Weights of a small transformer language model.
Architecture: LayerNorm before each block, biases, tied embeddings.
MLP neurons of a small language model. Each row is named by its layer, matrix (down: output weights) and neuron, and shows model dimensions 528-591. Each number is 50 + 15 x the weight over its row's rms, rounded and kept within 0 to 99.
A block is one neuron, or neurons of one layer that tend to fire together. After each block is what it responds to, as a language model described it from the Wikipedia text at the highest values.

L2.down1359:47 53 67 96 60 53 56 33 49 53 42 68 43 27 46 63 55 29 51 46 54 53 58 38 62 52 71 63 72 77 18 64 40 34 42 56 43 21 38 38 38 41 63 36 70 45 52 53 45 46 52 50 30 54 62 49 52 56 43 45 46 81 49 57
L2.down2591:56 58 56 46 44 36 56 61 51 18 48 61 47 27 61 52 43 54 19 51 68 26 55 59 49 47 49 65 71 51 52 59 31 29 63 52 62 62 68 60 55 35 45 49 85 71 15 53 32 76 45 46 53 76 45 51 72 67 50 61 41 31 50 54
L2.down2649:59 67 47 57 85 04 41 50 51 62 42 38 30 59 58 56 57 63 43 43 47 25 60 61 55 38 66 40 56 42 43 34 51 69 35 00 31 63 53 42 42 68 49 42 32 33 49 72 43 37 68 54 56 49 57 29 58 47 48 64 34 61 55 54
L2.down2869:29 51 62 24 44 29 59 81 62 53 30 39 37 37 27 62 34 67 49 42 16 50 54 40 18 09 63 31 96 56 32 56 57 45 65 43 53 52 63 49 40 37 47 44 65 45 47 24 59 64 52 37 42 42 51 42 63 53 65 64 41 30 36 41
Description: Clause-opening temporal prepositions

L8.down639:81 56 49 64 55 40 39 56 49 55 47 53 45 53 51 38 28 35 41 49 46 39 49 50 39 43 44 25 51 70 57 57 77 55 26 63 30 49 64 70 44 51 32 47 42 59 78 41 62 40 39 18 41 41 43 25 77 31 14 55 21 08 33 46
L8.down719:54 66 48 20 29 28 71 52 31 77 32 36 25 45 12 35 55 48 70 21 29 41 37 44 72 51 54 47 44 54 57 44 49 72 52 29 54 34 58 71 61 60 70 27 44 46 48 70 31 40 35 31 24 59 43 47 42 37 54 48 41 92 74 77
L8.down800:65 28 45 65 75 41 68 43 57 58 62 61 77 38 25 62 43 28 47 26 38 39 59 43 75 53 48 65 46 27 49 45 53 46 46 66 23 58 42 52 60 56 41 38 40 56 37 59 49 42 80 30 44 73 67 39 50 51 76 32 66 52 71 57
L8.down1047:55 46 59 54 58 81 50 52 67 44 31 56 58 19 33 66 68 74 61 85 41 44 68 48 60 59 41 28 44 66 83 75 43 47 40 72 84 50 40 78 28 33 43 81 43 49 82 59 55 40 60 42 47 45 53 48 61 41 33 39 58 74 49 45
L8.down1690:67 71 52 40 33 32 52 55 59 61 39 59 41 05 34 55 61 38 19 52 60 58 58 58 57 57 60 46 43 77 58 64 65 32 38 35 64 47 63 38 27 65 51 51 55 48 53 46 37 27 58 50 50 35 41 41 64 82 48 52 52 00 43 50
L8.down1874:31 39 48 69 44 34 66 55 60 16 61 52 20 74 49 47 44 44 50 78 70 63 47 53 46 43 52 46 15 55 70 57 57 50 52 51 50 55 42 34 54 67 51 52 54 75 33 38 57 60 41 54 52 58 44 47 63 23 59 50 44 00 46 55
L8.down2502:31 65 31 43 69 26 62 54 12 42 51 13 36 49 67 48 33 57 36 52 52 60 47 60 72 51 61 60 53 71 57 73 55 36 12 55 61 44 70 71 49 68 43 48 42 59 78 63 45 46 51 52 27 53 59 42 79 60 44 53 43 39 52 39
L8.down2683:53 47 52 59 45 14 61 50 14 40 81 49 45 43 50 73 49 69 91 24 64 39 57 52 35 59 61 08 37 51 40 35 43 48 37 61 41 34 77 68 49 61 36 65 39 52 51 41 60 43 61 32 59 54 46 44 72 61 59 36 59 40 36 55
Description: Opening quote or parenthesis

L7.down893:44 58 63 73 57 39 68 30 62 54 68 34 45 46 63 34 54 35 68 74 42 61 55 34 34 81 59 51 68 42 59 46 45 40 52 57 70 63 66 55 42 23 38 35 78 52 63 26 56 41 90 73 55 58 22 56 64 48 39 54 42 54 40 36
L7.down2568:18 64 68 36 35 48 41 25 56 59 39 47 45 36 80 79 53 20 67 58 47 48 49 43 58 60 35 43 60 68 39 36 47 55 51 65 21 65 50 28 71 44 55 46 43 86 39 62 44 39 49 47 48 49 50 49 42 45 35 70 73 70 45 36
Description: Person first-name endings

L2.down676:45 77 52 41 56 38 30 55 57 47 69 26 58 63 50 52 64 50 55 30 62 62 61 18 63 52 37 45 34 28 39 65 54 63 41 56 59 59 56 45 25 44 44 57 93 50 15 34 26 33 61 30 39 40 46 41 32 53 49 34 55 54 81 40
L2.down1068:39 48 46 57 70 40 68 65 70 65 78 25 47 30 65 44 79 60 49 45 48 51 21 06 38 66 51 28 63 47 55 39 21 24 30 58 44 28 57 44 75 27 42 59 54 42 49 20 43 41 61 52 47 49 57 42 49 48 43 81 71 56 80 49
L2.down1597:44 76 83 45 44 19 37 49 47 46 37 11 50 31 59 52 51 45 74 50 53 36 55 00 55 38 55 66 43 42 66 59 35 39 15 65 76 37 37 44 25 67 33 57 73 56 51 28 45 44 58 35 74 40 44 36 47 58 47 57 60 34 72 46
L2.down2802:46 38 72 67 54 44 49 58 28 46 32 33 58 44 72 47 64 42 45 22 71 65 53 40 38 91 22 48 63 49 64 63 29 70 56 53 56 39 55 39 15 53 51 23 46 34 22 49 36 70 52 37 42 56 59 46 43 39 44 36 68 54 57 19
Description: Male first names

L8.down186:48 58 48 40 28 74 43 52 49 52 44 51 42 66 72 75 48 17 46 86 12 82 31 48 59 63 35 34 45 37 58 59 28 45 37 42 39 31 49 65 43 83 33 52 67 48 72 45 28 50 44 66 72 46 36 49 42 57 56 44 46 62 50 84
L8.down187:31 54 54 48 58 38 27 26 71 49 45 50 71 65 30 46 52 50 60 39 48 57 44 47 28 64 66 71 52 83 48 61 56 52 53 55 35 48 73 30 48 70 70 59 41 60 59 35 74 61 49 62 32 64 67 65 40 64 61 69 41 68 49 53
L8.down631:47 49 58 32 33 61 47 78 58 20 42 37 42 72 42 33 36 50 63 50 81 71 71 44 59 87 35 52 32 33 67 17 56 18 51 52 50 78 69 31 51 59 62 37 54 40 62 43 44 66 43 52 56 71 33 26 50 54 43 52 56 67 67 61
L8.down670:65 51 69 45 60 35 53 56 56 57 57 48 48 70 35 49 33 46 56 34 44 43 71 51 23 35 67 58 28 55 66 53 74 52 43 52 63 49 36 55 42 56 46 32 66 52 50 44 27 56 28 57 43 37 47 49 38 63 62 54 55 44 44 30
L8.down1345:63 55 43 25 50 44 57 74 60 80 49 55 61 45 34 64 34 44 35 55 41 52 37 46 24 52 32 75 46 55 77 36 14 38 52 29 15 08 45 33 64 20 35 71 52 33 34 37 34 38 61 55 70 38 77 53 28 33 46 56 75 40 47 50
L8.down1872:69 49 40 47 33 55 71 45 58 50 50 86 60 74 61 65 31 38 53 36 58 58 40 46 59 62 62 59 44 45 40 53 80 56 28 45 73 52 37 52 50 52 45 46 48 69 81 25 42 62 59 44 46 36 52 56 61 34 21 55 43 26 40 56
L8.down2091:41 49 48 22 76 41 22 56 57 41 54 64 63 65 40 41 50 58 45 47 51 73 62 72 44 28 51 39 30 54 43 69 33 78 49 63 32 46 47 55 47 37 39 66 44 72 48 43 21 41 47 51 54 44 53 61 41 57 65 51 57 24 37 56
L8.down2371:55 68 39 50 52 11 46 42 55 56 41 55 42 41 46 19 51 40 39 64 31 47 43 51 61 37 65 37 33 41 28 44 23 33 35 34 55 54 25 58 30 41 49 28 37 48 23 48 56 59 56 58 43 73 55 42 28 42 43 74 68 35 37 36
Description: Word starts and career verbs

L7.down577:40 58 41 71 71 61 48 92 67 43 76 33 47 71 31 43 46 53 50 40 64 63 57 26 50 62 34 54 61 29 42 47 48 55 74 17 30 59 65 33 81 48 34 58 30 80 34 44 17 63 35 63 58 96 33 53 27 33 35 53 58 73 47 86
L7.down1555:69 35 41 40 52 45 36 51 38 33 53 28 42 52 29 30 82 23 47 45 24 50 49 42 54 56 51 28 52 32 32 46 65 45 55 58 80 51 47 47 99 47 22 52 40 46 30 60 58 60 75 62 43 43 24 74 51 60 55 55 47 18 36 69
Description: Physical part locations

L2.down530:63 30 71 39 51 35 59 48 56 35 35 59 53 37 22 47 42 69 43 63 20 60 60 55 85 53 56 35 58 70 66 19 41 58 63 49 39 24 42 56 55 41 54 40 37 36 52 58 49 56 40 44 55 50 49 50 65 42 57 64 16 46 31 52
L2.down1030:72 62 49 35 49 54 38 61 36 29 53 35 79 43 77 44 51 02 39 38 70 37 22 63 62 44 40 31 70 66 65 35 41 51 33 24 57 38 46 21 66 55 50 45 48 37 40 56 75 24 56 67 37 69 64 31 19 19 37 88 40 60 39 56
L2.down1906:60 40 45 24 52 45 53 33 50 58 82 72 36 76 55 39 55 52 38 20 72 25 18 35 55 41 69 36 20 35 70 48 47 69 52 51 49 34 46 78 40 33 56 66 42 45 49 33 64 47 54 60 68 56 57 57 57 33 71 59 44 45 26 58
L2.down2448:57 45 64 58 81 37 53 44 55 36 55 51 57 49 35 65 40 55 47 53 34 29 12 24 48 50 71 65 16 59 75 73 63 35 44 41 51 06 61 43 56 49 53 29 57 40 60 51 54 45 81 57 42 40 74 48 51 55 47 83 48 38 83 35
Description: Mid-word and mid-number pieces

L8.down115:56 56 42 42 32 62 47 54 62 49 46 43 41 44 25 40 44 48 50 41 55 44 53 34 37 37 19 81 49 46 44 60 51 55 54 43 47 30 53 75 32 47 57 45 55 53 18 65 34 55 45 39 62 42 60 47 54 70 51 57 57 99 45 33
L8.down352:50 49 29 15 87 56 41 53 50 48 53 32 54 23 36 72 60 38 48 51 43 51 30 00 53 19 53 53 35 46 52 65 35 57 41 72 47 29 77 52 25 41 59 58 27 41 52 25 27 29 53 37 56 79 38 52 50 69 52 57 36 99 68 52
L8.down500:28 43 49 25 28 49 59 41 66 51 49 38 53 28 79 56 49 49 46 43 43 47 54 46 14 45 58 60 66 41 56 52 44 54 38 39 30 35 68 63 51 26 35 48 42 60 31 63 34 52 48 48 58 49 50 72 51 68 58 58 77 90 41 42
L8.down508:46 56 64 71 37 56 45 57 55 38 52 59 48 56 78 34 48 32 26 39 08 60 57 64 50 60 72 50 60 64 45 64 74 20 56 61 21 46 52 44 65 31 63 47 17 16 65 69 33 32 39 62 89 45 30 65 55 43 38 28 76 11 58 53
L8.down796:58 64 51 52 62 56 45 31 59 16 67 54 23 47 51 52 73 37 41 63 83 25 45 81 55 56 39 31 33 48 56 47 88 49 90 65 73 51 52 61 56 45 41 32 60 54 28 49 36 11 46 53 49 56 49 60 48 63 58 47 50 78 47 52
L8.down1400:47 58 66 30 40 55 44 46 65 51 63 52 50 41 52 40 59 42 43 80 47 30 65 54 60 58 51 34 58 11 62 45 41 49 27 60 27 55 77 52 62 47 51 71 68 54 67 58 48 68 55 49 45 61 54 66 64 49 68 47 52 40 27 35
L8.down1477:55 61 63 32 32 53 52 44 58 56 26 52 59 63 46 53 41 71 60 54 40 40 32 39 38 68 65 57 43 51 62 60 43 46 32 54 49 50 45 75 23 65 40 40 35 65 57 52 50 56 46 59 66 52 58 69 31 82 70 53 45 91 66 35
L8.down2775:59 76 46 55 48 49 31 71 54 27 51 64 45 46 25 63 40 45 55 38 45 36 35 29 53 27 50 36 49 47 59 53 49 56 57 66 60 41 57 51 58 31 48 48 51 68 40 40 55 40 50 32 64 55 57 63 50 50 45 47 54 99 37 61
Description: Post-name continuation punctuation

L7.down34:39 56 28 49 58 37 35 34 54 28 78 55 54 54 42 70 54 08 46 56 55 25 39 79 43 66 65 34 51 29 61 45 44 58 58 61 45 61 61 50 23 66 28 38 58 41 41 54 44 22 55 43 39 68 49 48 33 39 58 58 49 18 67 47
L7.down663:54 87 41 41 50 55 31 37 44 41 49 71 38 45 46 31 41 64 54 92 47 75 44 38 23 40 42 81 42 38 56 54 65 66 31 56 55 45 42 65 20 45 36 37 50 52 81 44 60 67 65 60 42 75 49 37 65 63 72 35 38 55 39 35
Description: Capital T word-starts

L8.down426:65 54 56 43 52 72 52 33 68 23 57 44 72 76 24 70 56 56 59 56 43 57 57 39 63 45 52 53 35 50 36 58 43 81 61 61 48 52 51 67 61 30 85 55 58 45 49 59 33 54 67 49 55 59 65 37 51 54 32 23 46 67 60 70
L8.down1169:57 43 50 49 48 53 46 56 40 39 84 37 08 37 45 45 64 58 32 50 64 40 29 55 58 65 60 65 33 18 50 55 23 77 60 44 31 56 62 25 48 62 01 65 51 37 32 35 33 60 79 51 54 61 67 48 49 86 53 38 40 40 72 37
L8.down1285:71 45 46 30 60 55 41 36 59 19 16 28 49 16 28 63 55 53 43 58 39 43 44 53 63 61 70 46 74 90 13 67 27 45 61 36 47 65 45 26 35 37 77 50 71 44 43 53 48 52 41 49 25 30 39 48 53 69 55 33 42 83 59 30
L8.down1333:72 28 58 77 38 42 61 59 71 39 48 03 61 62 35 59 74 70 62 37 42 56 54 42 53 46 65 50 49 51 54 67 29 51 33 47 41 52 55 32 86 19 32 61 62 51 45 33 59 36 34 61 57 92 74 47 46 27 45 58 53 79 57 41
L8.down1371:78 41 56 62 33 60 41 49 45 29 76 26 36 53 34 43 54 70 23 52 61 49 39 60 28 33 69 43 57 64 43 58 33 63 38 50 20 30 44 12 53 40 68 34 59 43 30 39 04 60 61 32 50 47 33 44 65 46 39 56 57 14 35 77
L8.down1524:48 54 56 35 39 80 31 28 52 43 85 35 48 70 28 58 30 50 68 76 41 39 48 35 58 47 45 52 28 73 44 46 33 51 67 48 65 31 60 54 59 28 32 68 37 68 68 57 32 43 37 39 65 51 50 62 37 74 48 50 56 03 65 59
L8.down1923:57 53 43 54 55 73 43 60 44 60 75 36 50 58 60 56 48 53 28 61 81 55 70 87 41 34 63 42 47 42 60 65 60 46 65 66 39 65 54 56 31 46 58 55 62 43 47 37 54 48 38 47 33 23 67 53 62 51 64 43 13 44 27 74
L8.down2077:12 48 65 49 72 67 60 28 52 61 53 21 38 51 63 51 61 33 49 48 61 60 62 29 70 50 31 53 49 56 67 53 41 39 60 26 09 51 55 44 50 22 73 40 72 75 69 40 60 32 44 68 57 50 44 40 60 62 47 34 61 82 24 54
Description: Physical-description noun phrases

L8.down472:51 55 12 78 52 58 43 42 43 62 50 59 44 59 37 42 38 53 45 21 64 40 55 84 40 42 31 60 30 46 35 00 59 40 46 42 08 62 51 36 30 38 69 24 19 45 56 59 40 66 29 56 36 64 46 49 42 43 44 56 44 08 61 46
L8.down642:43 74 46 42 63 67 51 39 59 45 23 60 53 57 73 64 58 13 52 49 47 49 52 40 50 53 42 44 74 67 72 39 48 56 31 58 56 63 61 42 37 34 38 28 74 67 44 56 29 43 44 43 50 52 42 71 52 47 55 73 63 04 31 47
L8.down1374:63 18 48 41 53 61 61 42 61 32 69 53 41 63 71 53 36 39 47 58 66 56 21 60 51 38 56 40 71 50 54 25 73 48 50 41 41 51 49 48 59 34 63 59 49 58 71 50 27 62 37 51 46 50 63 57 46 34 58 37 52 18 67 45
L8.down1593:54 53 38 53 32 29 57 58 83 24 32 34 35 48 79 61 35 53 37 63 49 47 41 52 59 56 54 30 75 33 66 58 51 39 43 59 18 58 50 30 79 51 48 58 48 83 44 67 36 52 23 79 58 63 68 40 54 16 48 47 53 27 25 83
L8.down1952:37 62 76 29 55 34 55 73 36 47 42 49 69 44 56 21 50 46 76 52 43 56 55 39 53 47 29 74 30 42 59 53 42 46 42 57 53 51 48 58 28 57 38 65 41 40 43 57 56 55 54 22 67 48 18 37 43 52 45 12 29 44 38 29
L8.down2221:27 74 66 23 31 50 66 29 40 83 56 49 61 50 72 39 19 35 54 58 42 30 19 61 73 61 51 08 79 17 59 22 65 61 35 30 37 37 51 41 47 31 69 54 57 56 62 59 21 50 48 52 28 57 38 44 49 59 72 56 32 41 62 75
L8.down2907:53 55 57 37 47 60 82 68 63 66 67 30 55 30 64 55 59 43 38 42 59 62 45 70 38 65 38 42 51 57 74 68 40 32 69 58 40 57 32 55 53 49 60 54 58 31 38 63 50 46 68 52 58 59 41 45 58 55 37 56 72 57 57 56
L8.down3016:25 51 56 60 56 44 44 25 62 57 38 38 63 24 93 59 78 24 51 34 38 33 51 31 58 65 40 44 50 48 32 62 41 26 46 43 58 49 48 38 68 45 65 66 43 50 55 52 44 47 26 71 57 44 54 53 46 63 25 43 79 57 44 61
Description: Person first names

L2.down371:44 49 82 51 58 36 42 48 42 68 55 47 18 28 40 63 62 57 27 44 33 31 63 31 41 47 45 54 69 63 31 51 79 59 63 52 46 25 46 49 60 31 46 55 63 46 45 72 34 48 39 54 37 72 38 38 40 87 64 36 90 52 65 53
L2.down755:77 26 41 83 65 45 64 19 53 52 64 73 26 43 44 87 45 49 55 48 47 57 55 61 57 26 40 70 72 59 81 45 45 50 74 34 47 71 41 56 53 52 20 52 58 48 35 53 30 70 59 42 42 38 56 31 54 45 50 39 55 55 47 53
L2.down1141:82 53 22 53 48 62 64 61 39 74 57 66 50 56 40 54 46 47 38 29 40 40 38 68 35 37 45 85 55 57 67 65 55 57 35 41 49 69 33 45 45 35 47 53 78 57 59 73 29 48 33 30 73 42 43 45 55 43 51 43 51 38 88 49
L2.down2143:22 46 60 46 44 21 37 49 63 49 49 50 65 35 67 68 61 44 29 51 55 66 47 46 53 46 53 26 60 12 66 55 36 44 24 48 50 64 73 41 43 53 83 44 45 61 24 61 58 59 48 71 37 42 43 71 69 52 72 57 53 44 37 16
Description: Openers of embedded content

L2.down173:63 33 48 40 37 52 51 43 51 72 44 75 48 34 67 44 46 31 64 47 32 41 49 14 43 18 51 45 62 56 43 47 16 36 55 23 58 40 45 48 53 47 50 59 46 47 53 77 40 23 59 61 70 61 55 71 49 65 19 51 37 41 33 44
L2.down1224:84 47 61 63 63 50 56 46 37 48 61 56 40 63 52 60 47 60 68 65 77 49 50 44 74 09 70 72 25 27 46 39 50 57 46 48 54 69 49 20 34 38 46 51 68 54 55 57 56 53 18 42 60 50 60 54 52 49 67 78 50 69 60 44
L2.down1280:52 41 26 48 33 70 62 61 20 68 57 41 47 85 47 43 44 36 64 50 58 66 46 30 48 49 26 63 53 49 54 46 67 49 45 21 59 59 60 29 79 67 44 44 46 52 46 60 34 43 32 57 40 67 56 62 64 32 76 74 30 51 71 46
L2.down2518:54 55 52 50 53 41 12 66 47 54 60 49 61 27 57 65 59 44 52 57 57 35 52 15 76 50 81 90 67 41 25 35 67 55 58 52 55 63 47 46 47 64 44 43 29 45 48 82 56 46 57 67 40 61 54 46 58 34 63 69 39 46 61 32
Description: Split-off word initials

L8.down35:36 37 51 37 57 60 50 68 56 41 72 54 32 21 43 44 70 56 58 42 38 31 57 49 51 66 40 40 49 22 62 38 53 54 54 87 53 38 70 53 28 55 39 44 51 67 49 59 82 43 73 49 68 33 78 44 54 47 61 45 33 42 66 31
L8.down910:37 33 31 53 43 59 53 44 45 25 51 49 57 39 34 40 60 32 81 44 26 51 47 49 51 46 01 61 39 41 30 49 61 35 72 48 54 52 41 33 84 49 18 62 47 23 43 40 66 69 53 48 59 41 43 54 67 81 52 50 61 42 46 65
L8.down1383:59 62 57 52 72 53 38 33 56 45 44 53 58 62 79 55 32 44 71 35 58 62 54 60 55 74 50 64 52 34 64 44 35 67 30 35 35 41 45 66 46 34 41 30 70 58 53 34 20 59 40 66 71 44 38 32 67 59 50 44 51 00 94 26
L8.down1493:41 61 52 32 56 65 64 45 18 22 78 63 38 43 47 54 39 40 51 57 39 26 56 54 61 56 63 40 67 34 52 49 77 30 50 38 53 52 14 45 48 54 34 45 29 49 36 63 42 52 45 54 61 35 49 47 62 79 27 22 59 67 38 35
L8.down1721:72 74 51 41 62 85 35 56 41 62 53 75 34 43 44 50 55 56 40 62 51 37 37 33 69 43 74 69 63 74 61 46 48 41 70 46 53 41 46 58 26 74 57 57 43 55 47 30 46 30 53 47 27 73 40 60 68 57 29 53 28 35 59 50
L8.down2264:67 64 32 30 45 49 54 56 33 54 51 49 62 34 64 77 37 41 62 64 57 62 54 59 53 69 90 75 39 59 55 69 28 56 32 57 37 49 32 22 28 31 42 53 77 41 54 61 29 54 54 24 59 29 35 37 63 63 54 50 41 79 36 27
L8.down2481:57 51 42 61 41 42 57 38 29 37 58 69 54 50 53 49 44 54 53 40 58 54 63 19 60 67 70 35 55 53 42 29 46 91 39 38 67 42 45 41 23 46 33 48 57 57 19 24 70 35 54 38 50 45 56 63 51 31 53 67 48 46 57 53
L8.down2583:53 78 31 45 60 53 52 28 38 34 51 82 33 39 69 45 69 30 51 39 42 45 16 12 20 72 75 76 58 43 57 45 53 56 25 42 77 43 66 47 52 72 30 51 68 30 38 70 40 47 53 50 28 45 63 52 39 40 42 61 49 26 75 44
Description: Abbreviation pieces, possessive pronouns

L2.down603:52 57 75 56 50 34 40 11 24 40 55 50 45 31 60 57 49 59 62 45 36 57 28 60 13 17 48 33 28 88 33 40 48 55 52 42 65 78 44 84 52 44 37 39 76 69 52 41 46 50 47 57 58 68 48 40 33 64 48 52 29 26 66 42
L2.down1188:78 32 28 33 38 40 51 68 41 42 28 37 67 48 44 43 74 26 46 38 38 48 16 31 25 40 49 35 39 62 63 31 34 44 54 36 47 48 68 53 66 47 57 55 55 72 49 57 65 78 40 42 44 40 57 88 84 83 68 62 55 24 36 69
L2.down2227:88 39 39 37 66 46 54 42 62 43 64 59 28 35 16 40 22 14 47 10 65 48 53 26 30 07 42 32 43 60 41 68 22 44 36 38 58 42 58 35 52 44 73 33 54 66 67 50 87 55 81 25 41 52 50 27 38 60 56 69 43 54 63 55
L2.down2544:32 59 64 50 50 41 54 64 75 69 50 50 41 47 53 35 58 76 70 53 45 56 51 66 42 78 26 58 18 06 48 50 37 41 30 59 76 56 58 48 52 57 46 94 24 43 15 46 52 33 37 65 81 35 54 79 45 63 53 51 45 30 68 59
Description: Medical and biological terms

L7.down311:68 53 30 32 47 49 25 58 45 09 57 34 62 41 52 26 32 44 46 70 02 56 56 46 61 56 60 14 88 31 54 43 48 66 55 28 61 33 34 38 62 66 39 53 57 62 30 50 33 58 55 47 39 43 56 63 71 46 53 42 46 65 57 49
L7.down2651:80 57 60 39 37 49 59 19 37 32 45 58 33 53 61 51 30 59 59 48 54 50 52 57 54 67 55 41 35 48 42 53 68 68 36 66 79 53 35 52 38 58 49 53 40 58 32 62 39 63 22 64 37 48 54 67 40 21 60 34 79 74 45 41
Description: Single-letter word and abbreviation starts

L8.down126:36 34 32 39 48 53 63 33 55 60 39 40 46 43 68 57 54 55 60 72 28 82 38 24 56 30 48 58 00 66 44 50 66 62 12 55 49 46 68 64 73 63 68 44 36 34 58 49 36 41 41 35 41 62 43 56 46 42 67 54 52 45 52 29
L8.down172:65 41 44 53 39 54 32 77 54 46 47 39 57 44 69 62 83 76 44 52 55 59 56 54 39 00 67 48 38 68 54 60 60 47 39 52 36 58 61 44 70 43 55 49 58 22 24 57 53 68 56 77 54 53 48 26 49 81 50 57 73 42 39 52
L8.down223:54 30 28 67 22 19 15 69 35 55 52 49 59 68 63 34 39 49 58 51 38 45 24 37 96 51 51 62 61 68 43 67 39 47 34 44 58 54 45 59 59 58 32 29 54 34 61 32 71 79 55 53 69 43 53 65 50 43 24 28 73 91 65 52
L8.down708:38 44 52 37 33 89 39 24 28 46 48 54 25 56 94 65 42 48 60 53 44 51 72 53 54 76 38 63 71 27 30 55 38 43 49 28 55 32 35 55 43 56 56 44 49 67 65 43 44 39 52 46 41 82 50 54 52 45 47 92 48 79 53 42
L8.down1067:42 28 37 62 44 59 37 51 46 51 65 59 67 70 62 42 53 38 56 69 61 58 25 89 56 58 53 46 47 56 37 32 53 76 51 50 49 70 70 29 67 44 63 55 49 57 54 49 30 58 43 32 74 42 58 52 41 57 44 58 56 17 64 50
L8.down1163:46 28 46 85 50 56 61 65 56 50 27 36 44 59 70 32 66 63 60 39 65 41 45 45 28 26 46 24 55 63 63 40 30 35 65 47 71 71 50 27 50 43 63 55 56 48 66 40 21 64 29 42 60 60 56 53 38 35 38 48 38 63 39 70
L8.down1208:29 30 94 57 34 67 56 52 54 39 63 38 84 43 58 28 80 41 44 49 35 44 52 68 47 22 45 44 53 51 32 59 42 59 31 43 60 36 31 60 50 29 45 63 32 57 49 33 48 74 52 47 64 38 64 29 26 91 57 33 63 71 41 29
L8.down2802:47 37 24 43 35 54 46 56 60 65 41 29 18 84 85 55 59 49 48 61 53 58 43 36 60 43 75 62 58 43 61 34 60 46 32 46 72 61 39 73 43 46 69 51 15 55 13 12 48 55 36 45 42 59 52 42 71 58 53 67 42 44 30 58
Description: Mid-number digit continuation

L7.down1028:59 60 73 66 49 26 78 65 27 29 63 60 74 54 58 29 50 52 17 61 45 09 67 24 40 46 59 72 41 74 27 32 49 46 53 33 47 46 66 52 73 53 50 46 51 49 39 50 49 63 49 59 44 51 55 46 41 75 32 46 30 81 50 63
L7.down2002:47 63 68 46 26 61 42 79 47 60 77 86 40 40 75 31 59 42 57 45 19 28 41 54 45 42 65 75 76 58 25 49 41 74 40 63 79 39 29 64 60 16 57 17 54 52 63 61 32 47 55 37 76 43 51 45 57 99 48 50 58 42 55 23
Description: Multi-digit number chunks

L7.down1120:86 53 53 56 52 50 31 68 22 59 44 44 75 58 63 59 38 59 55 63 47 53 53 55 36 13 53 73 49 39 39 77 57 46 51 56 42 39 54 71 45 66 37 46 46 55 29 27 16 58 52 43 53 36 56 81 59 99 49 42 44 99 41 44
L7.down1528:40 86 41 55 34 41 41 62 62 31 59 67 66 38 48 31 37 53 34 43 49 87 44 47 52 59 99 62 43 45 64 70 34 53 65 41 47 61 95 59 26 42 54 34 55 34 58 27 46 35 60 40 45 48 29 52 51 50 48 33 70 65 40 46
Description: Governing prepositions before objects

L2.down998:63 45 70 83 47 33 37 16 53 26 73 43 47 43 39 42 42 56 37 45 51 60 50 44 61 39 62 43 33 50 56 50 70 73 37 54 54 48 44 60 30 38 35 68 47 49 44 49 36 47 46 54 72 49 25 31 54 44 68 42 21 56 57 59
L2.down1106:37 50 55 58 24 41 55 48 51 29 45 60 50 24 65 84 37 58 60 45 69 56 52 65 72 43 51 59 33 66 45 64 08 70 90 51 54 42 63 39 44 48 45 84 37 62 35 31 82 45 66 48 56 62 43 47 62 50 64 79 66 42 49 57
L2.down1537:56 43 57 53 17 48 65 38 62 61 66 52 55 24 58 80 44 53 43 53 60 54 60 45 70 22 52 48 78 58 58 59 37 53 28 28 43 34 45 56 16 45 63 82 55 33 54 80 27 85 45 59 05 52 43 32 57 79 57 73 48 30 30 35
L2.down1683:40 50 36 60 56 73 74 49 41 04 62 46 59 56 81 46 23 36 54 53 66 78 50 37 42 71 54 35 23 35 68 40 36 35 25 56 52 61 55 59 55 68 37 29 64 54 49 31 58 52 48 47 64 58 50 42 53 48 80 40 51 49 53 61
Description: Biography lead and tenure verbs